From a checkpoint of a small transformer trained on Wikipedia: normalized queries and keys, a variant of Adam for these matrices.
MLP neurons of a small language model. Each row is named by its layer, matrix (gate and up: input weights; down: output weights) and neuron, and shows model dimensions 256-383. Each number is 500 + 25 x the weight over its row's rms, rounded and kept within 0 to 999. Numbers have three digits each. A neuron's up and down rows have the sign that makes its largest values positive.
After each neuron's rows is what it responds to, as a language model described it from the Wikipedia text at the highest values.

L10.gate404:519532474578504461538500450504474490505466490478480460464508500492480512480528504515459488483489500503471481492510520534483525489567518505504482509505495495528480507482527509489512496545510502477522479534513496504490493490453512510498505484486504529505527469498497509508493467541504522506498502562535518460560506537488507511533469470481470523526536513473494495481497451477455496500480
L10.up404:533511486532541504524507437450480497532468480467476473529473496507486489494535528541475520497528507524463527519542533515505503474522496499505493500465452478526470522506532479554473469491496453484481435528492523493461518507520508510494507427594487490470508462528524501477494418506501498507486496528501516515532493530521523453514519516498490445490509457523494482501530494510503485489499
L10.down404:540564512520455503528556535486513509546500488487471472461528497509551528509483493484486489475534532469454492528508482483492490509499518519475537520537495472524494511482497441508494523494479423463502524495501536505474534460520525520460546490498488510468487477447555526512518499476490490512488453498499461517495472470513492535525495497491499517456515486484491469514458461522499485548491
Description: Word-internal pieces that continue a split word, chiefly "ic" (commun-ic-ation, confl-ic-ted, Nord-ic), plus "ate" and "ers"; also table pipes and single capitals such as (A) or (CHN).

L3.gate73:489530520486523484514501457475490502504514520513472478484496509487477519473550462478452513511484497478513496487497534528510522450522476478469525507508532483530485517475515480519503499487509509487458514446518560476528525505485446527507528506511472463513463509522539534481497535503477497460515507498498467519478518528497465478465506495478508499485475446485498476524534486527514475530462
L3.up73:504495429474498487530508500502489564468518509534490487484534505504512494542510485479488521457485464461466508533518477525472501502496526510507522509474504533456494486555507478508493527511528497497509503536541511445525532532528520482472509484516414507476498506546490510469521514480488494467487478487495483523493523516525533519472482531508498517478476513540506489487548475461469467483488
L3.down73:537497501545520496495506487513483509478527521504457526539471481449486506498507542476485470478512500515477507507508509488499471457460525541499539555546488510504502515506470472514507520506528499519531528524480514463504474460462483502443534567552525493490487510518475487517497524514543503495551490463511475512501505503517490513539520466479530538555527495513509496509456491475537501511496
Description: Second or later word-piece tokens that continue a word begun by a short fragment, in varied contexts, such as ch|ose, Ranch|o, antagon|ist, arr|ested.

L7.gate555:490474490496493470486510500517516496492508447514466473487484552462505495505506536509483473528461528510529505485528504499522488499505537514492451521500499491548497496502500533450553487497477568476483522466475487521474489518515488525532504503502502477496446478553527524500525490505524511445531487518466526419521541539500487506454516513508447510496438457486532503515526511491497494528494
L7.up555:491499483455475518490494510496533486532462496476511516481513513503497522504492525528515505522468510473526476471526518485540444506464488472461489514502494528499517517544488516433544497494485504493454492429473480482469522492507537522534496484525499478428493477498500478473530492470514525518518505468514521435500529476561462537488511497516442487492456465526518515504507493487521491489503
L7.down555:476509492447480509505474500488542480497469494501475517513519479473514510539516517492529504492525516465485469492469485518503495445497498492477491491465484475502528508469497526544453514489498439534516488486513518499496489478520497524506508480496502493445532481473468492494521528474492490565537471463478447497509480489543519486494522478519486491519481473487492511529454516469468545495501
Description: Word-internal pieces right after a short first fragment, mostly "it" in names like Wh-it-ney, M-it-chell, Re-it-ano, also bl-ack, co-al-ition.

L7.gate708:525464551503490470494496487529505522483511455442510534495489513458473489493534480545465511444505480499458486507496501540520527510518526468479471464491498526521523457516511500507524461485559526435503549492473528498472488512529507516498515464500483427494514502492504518490518490506510473453488484516521494478484525521489521547509518528496462516536499527478513493462491466506493496491465
L7.up708:519507535536505540471469465490544489561478503509493538504463499509485490509510481457493439483529482504477499501529486498462480460487484478516494480515494509494470520542487503515463501440533520471471542518496495518534545504458487459506510496492513510520554523527452462451515467494452523506521460515489522450518507497468508546519526495516528473477502483469485513473509484466442512506509
L7.down708:492454494441534528559500508490492516534510500508535548490497488545520501502506517530509523475510483511508471485523488507499532538479516515565508500452534476495534468491519471541466482484476489487543517512462498504491509502482541508520494506477507514530508512486493518490530562472510515516480486504512509479495489525516500502537496525482517493472512535552455531506509475469524490464531
Description: Fires on middle or final fragments of words split into several tokens, in any topic, e.g. rev-ol-t, enfor-ce, undev-el-oped, phylogenet-ic.

L3.gate36:536480465515530547506521510475503521526493476490515468466466509523478487497484515518515484489492514551491481505515507536504531501493500440473528508484518506520494515486513509492522478485471483497506514507475496532486499504512519510542486473494456524465470518467472534462513495527510477493515503524493503500522506539483467467501533498521466482519518490511491548470549461468520519494478
L3.up36:503523526512506510494468469501500516484486526486500503498494482462510452495506464517507508471530490566523497490512517537490490499508504512493527496469488494472458486447470482491499472521497499497541489552506462482490536526514504480467514467469526435478504473533496531469500476479506508477521439487513494481488449482497500487527507499545468513515511482550495499503494463518524509497459
L3.down36:505490493487537510478503452498563502498471543472466533448519488497522491470490539472469519475494534482512511521455496514497537530486511501520503485524524521547494488534489533462488488502501506530463494455518493480499471483499500508483492480501484475511480514473473488541456510493530547477511520488505519520508513498522480506501467539471478522463481495460513518438537499485449513516578
Description: Mid-word or final pieces that complete a word begun by earlier fragments in ordinary prose, such as ens-ure, carri-es, reduc-es, pol-ic, o-ce-an.

L3.gate397:510479503481514454493554480504493510493510496487521490502497528483508517461532510492471523478505529499460539484550477549498525553518501535480506511525527485511477492498496454557492506554483528490507496501513542453537422490474502505519460526523508491489512482493472500524496517503469487519519456492514530456480513506506510476454457467487504504518493526482528503510509474494459463502536
L3.up397:503520547488477497485503481513524519481536463512490568489529522487497484501543516496453502456443483466483497484459509524462515519528531502522535512458468521502552495468498515521524484474495493508456514529512524530528556520506467519494523475488513516533511481541538469524518487478499488517456527510496496519508501484476487484467472513535495487504467464509507520491520533520543514498495
L3.down397:501487514449497517490493510496523496445489467489506489492511482463457493484510484515489490468502493485472504471545523525484508566527502482528518498445505534507541530452531468501499506500523538475531504534513443526535504517460523473510500508527511487542489501524494476463465513492490530501509506567506420489526469503436511515507518501501495493555504526543494469498491531533445515478533
Description: Final subword pieces that finish a word split into fragments, mostly given names and proper nouns such as Fitzgeral-d, Hol-ly-wood, Sy-rian, Fed-eral.

L7.gate970:513477501527534504525502453492496530499525494508451546541515524483469470476544483479478491482492487524507485498505519499503538519497485512464474546478506526518480461466517502512532479486481505501491492493495508497490510498481479514456491473487521501506473479526547508502505469526509531503511486483515493490539497507507476528505533532488500557487506493490493508516476527506508469485513
L7.up970:529425501504493453493500509540492474493516505457517501462509460496463487524502467507504473519523469460527483449509511477488495509477492512523449506489490494520482513531511495545495503438513492496501507431460516527490539447549507544497503472469470468473530474471520532548507484472485473494530511517561491489524528513517514519517470497461521477499480504492495504497509479467503493519428
L7.down970:552518521545517518480511457441493516493508503490507503495530486534487486467490474523498512484486516485503517520526468485541493459508480482489529508507524495511503509485538528552476473544457490503483476495481528476493480477483494504453514502457498501510513564477482522471528464500534512481498518484540468457480550508501505463461495533485471493529526501509496532531496492501503462463501
Description: Word-internal pieces right after an opening fragment, like um in assumed, resumed, rumored, or a in raise; also pipe separators after titles or party names in tables.

L10.gate381:500510535505485492447473448457465498489512491503516476540489523447477520452523512497467503472509532508525534502494441493529511501506515542515518538487533538570489527460511542476482485491511563541528472491525478499485478509476469473486524469526472521527493515484478504491485504519475497530482526497494464519494551515488501465514500526472485521465496533515536471532482468521519491462489
L10.up381:527538528464490493505487491511475538486530540517527530564470459500444541455514563492473516501449537456529498490448496470514514487522506537513485503547482473478506535523501551502493488503514508495470494489542539492510470470458535538483531472516508484499506573540481486485473531508493502524512542509507491495496549505500539480513494522445538518532530490479529523494514468557487478490481
L10.down381:502518447484490476504490539489504482521548535447496455511544466506491501515544507498497525518522520440521510537485481536485522491461488507483516527535510484512530475555488516506450503520515511489471518505520451530484512493520484543496481514497538529523525492502498491486515521508519479539527480471486490487513541502491434506515492521506532487539503507456510492541496482528465440494460
Description: Middle word pieces right after a short opening fragment, especially ch-all-enge, ch-or-us, sc-en-es; also the space after an, and number pieces.

L10.gate727:557505510526521463506548424465509508515565462460528463499485505472495502483490502503517500486512502553497509455501506480510505517480526497469458507475506497477479461514506520488499509494461543491507499485460480513467465487470481453519493501501510443502503468490522482483503486491529513447491540506516489472501472490486515566459484488515468540506518481455480545497481495465488466520529
L10.up727:485514472525501471496491481522470504482518527507500487503515527454495508499482500505495546481514501487499515487482492508508507502530499549500494501546479477511466455491475483514492498481453521497507535506555483483517521498489497521480505513514476495467508491472431486537510509517494427536536443541468509490465523511505481506489466477543471468539509525489517489459485496474499479459469
L10.down727:460473503491472486472496511483469514463509528500516451511511537463536493510540497479480502460487497496489531480487465480521515519499531498458518509516519526515486528493496486487513508536447530525470493492525484527491519488535515471520513525564526490499523489513481489493484533535474490465501497479491470499490508485510465484486465487504482495478491456504499509481459480494478513519469
Description: Word-internal pieces, especially "it", inside names and words, as in K-it-ty, M-it-chell, sw-it-ches; also occasional "as"/"out" after verbs.

L3.gate155:514504461495479467515519499501503522510508458498538524489499504532440496478545503483495447477498497495526477500487433479514472520520492493531500523480478527509499473533507508462536505492454536499505526509508479488481529513498525525515493514511486481478497505512514509505486458531493546462480496491530446454531518511482485460482517488539481500470472517513515524487508518501434526516460
L3.up155:502495506491493501464514473512527489480466442476518506495489551523487500461499499448523513521489498540506474490452486526498477524462514456522494493504495489524529563467498513485550495534535516479535506528499478508480505492457483444497572510468504520489511499513520495486437524503479521508473544482511466492529457475481533499505478483475491472500513543479503527518507495485502519467523
L3.down155:524474543541478506522537453511546467504552508498499541536500536519475490480503454511471502496502504456535507494495480495433507527466535515496487511500529485486510496505537473455508472518484517501467472513486502484513497482510502549524516538522492427505513538497451527464498474441511505489472483556541523509460455456493517526504508506453524480477461540477544526484476499518496479498473
Description: Word-piece tokens in the middle or at the end of words split into several tokens, such as indic-ate, Bangl-ades-h, cred-ited, S-ask-atchewan, plus inner digits of numbers in tables.

L10.gate945:499540525526476464488503479554486501497497512493468501469477505463539452470534514525503502413517481497514474532510486553496527475541532462495526499524464501544517512495516510502544462523455525488512532480477533471492471508495473471521527534507500476470449477495490510517523485566487486509474495477517465488480515516484513438467506485533455474496455545522560432492512508521505492478471
L10.up945:511533484504476461458511467535500522495488513497467538513506490472475498502486483528507483474544488509461483500438480523454496571523473477446531498500500453477476493516483489535493509492512500487509516541500505535511476522477501487495530527517510546496476532454501468491529529510455483535524528515549478463483475507454493468512463529494481478519494509481509470478503511525490508494501
L10.down945:475481549506511488483486497478515536507504579500541545528477482507519509466515488525511495465528543457498523457495508502472517512536521527465530491484520508477480474519503479527461449508484503526478496516486480534475451515525540527487502504500455502508559508452492514525481495453473531510533526492489524454505467540483475552560474518535488531533480494495462475494513471501515548480522
Description: The last digit of comma-grouped numbers, mostly vote counts in election tables (52,166; 3,167), plus mid- or final pieces of split words (Minnes-ota, tw-ent-y).

L3.gate910:542495497524542511465540505535520519459527508491507464486504524478484450478539512528468459491508524485491533502504503510520508510459519466478496493500531515500479479492520496470536522517491500495525495504508509511472498502515505473456486456489533486523498519523534541504506467508497484461519487470510513507484468546484505545515518549493464516498438496473511499484456510497478487530496
L3.up910:482467506480501493499481499512517469483472464442500547513526510497525479504477458470481509498489477506510491469531488492493509490479527469534489484511498512515500495487509465499504472439514500548525471484479555489492530470541509496487512507495466483501519501485485520499496540536462495509502477485548529503507538476505462512543528513519513508510480494493534499456480458481499500463453
L3.down910:472531469483491491524460440559439539512520488502485508496509505528505533487497511500521534512501462518492488454485487505528495501469510494516512492527493541488465491506507476473493484523514452517492513471502453501535506543546474504510482505490488500505533526466517532504450478481532505506459480473456487507457493533496519518494476514516470551510514586484517480486512532476489465526471
Description: Word-internal fragments of split, often foreign or rare names in tables and lists, such as V-a-ar, Salaev-a, V-y-acheslav, repos-it-ory.

L7.gate627:506499540486478474470543495489485500470502501492507500530482496525469507505491489505460491491467470482476531465455473500470564529496516535498429529483467510505490516473513480522500466511492565566421489495538553469478501474503439479529555490502540558459481510445465493475498516508480516544522491525500468545506521498476508495512494534495440480524492495476505501511536488501477529496477
L7.up627:507533483504497496470537508515502465531469487549461527474468514478514516524512523507512522489509500487510446521456515551466464512456485501538481485527507527489515466508498545457537510566484538514491548504512528523468546494544474455535484563454489482482553475526507513525454522503488526487525556482506515505480541459506504510485504450495527499490468492479504486491537478556473501484545
L7.down627:487506482474512485489515502507547455494517538526506487482506511522500511515493506477476481488517507457514504499503503501506495515482521504506533496524516480538476532512461479501502519513457462494500516518539490500490530529499496507532538497490472457495519486543484501536473480470496488489490494502498462487539505510471526485471516467471470515539448505480497482545508522529504459501490
Description: Second or later word pieces of a split personal first name, usually followed by a surname, such as Har-ry, T-ed, F-red, St-an-ley.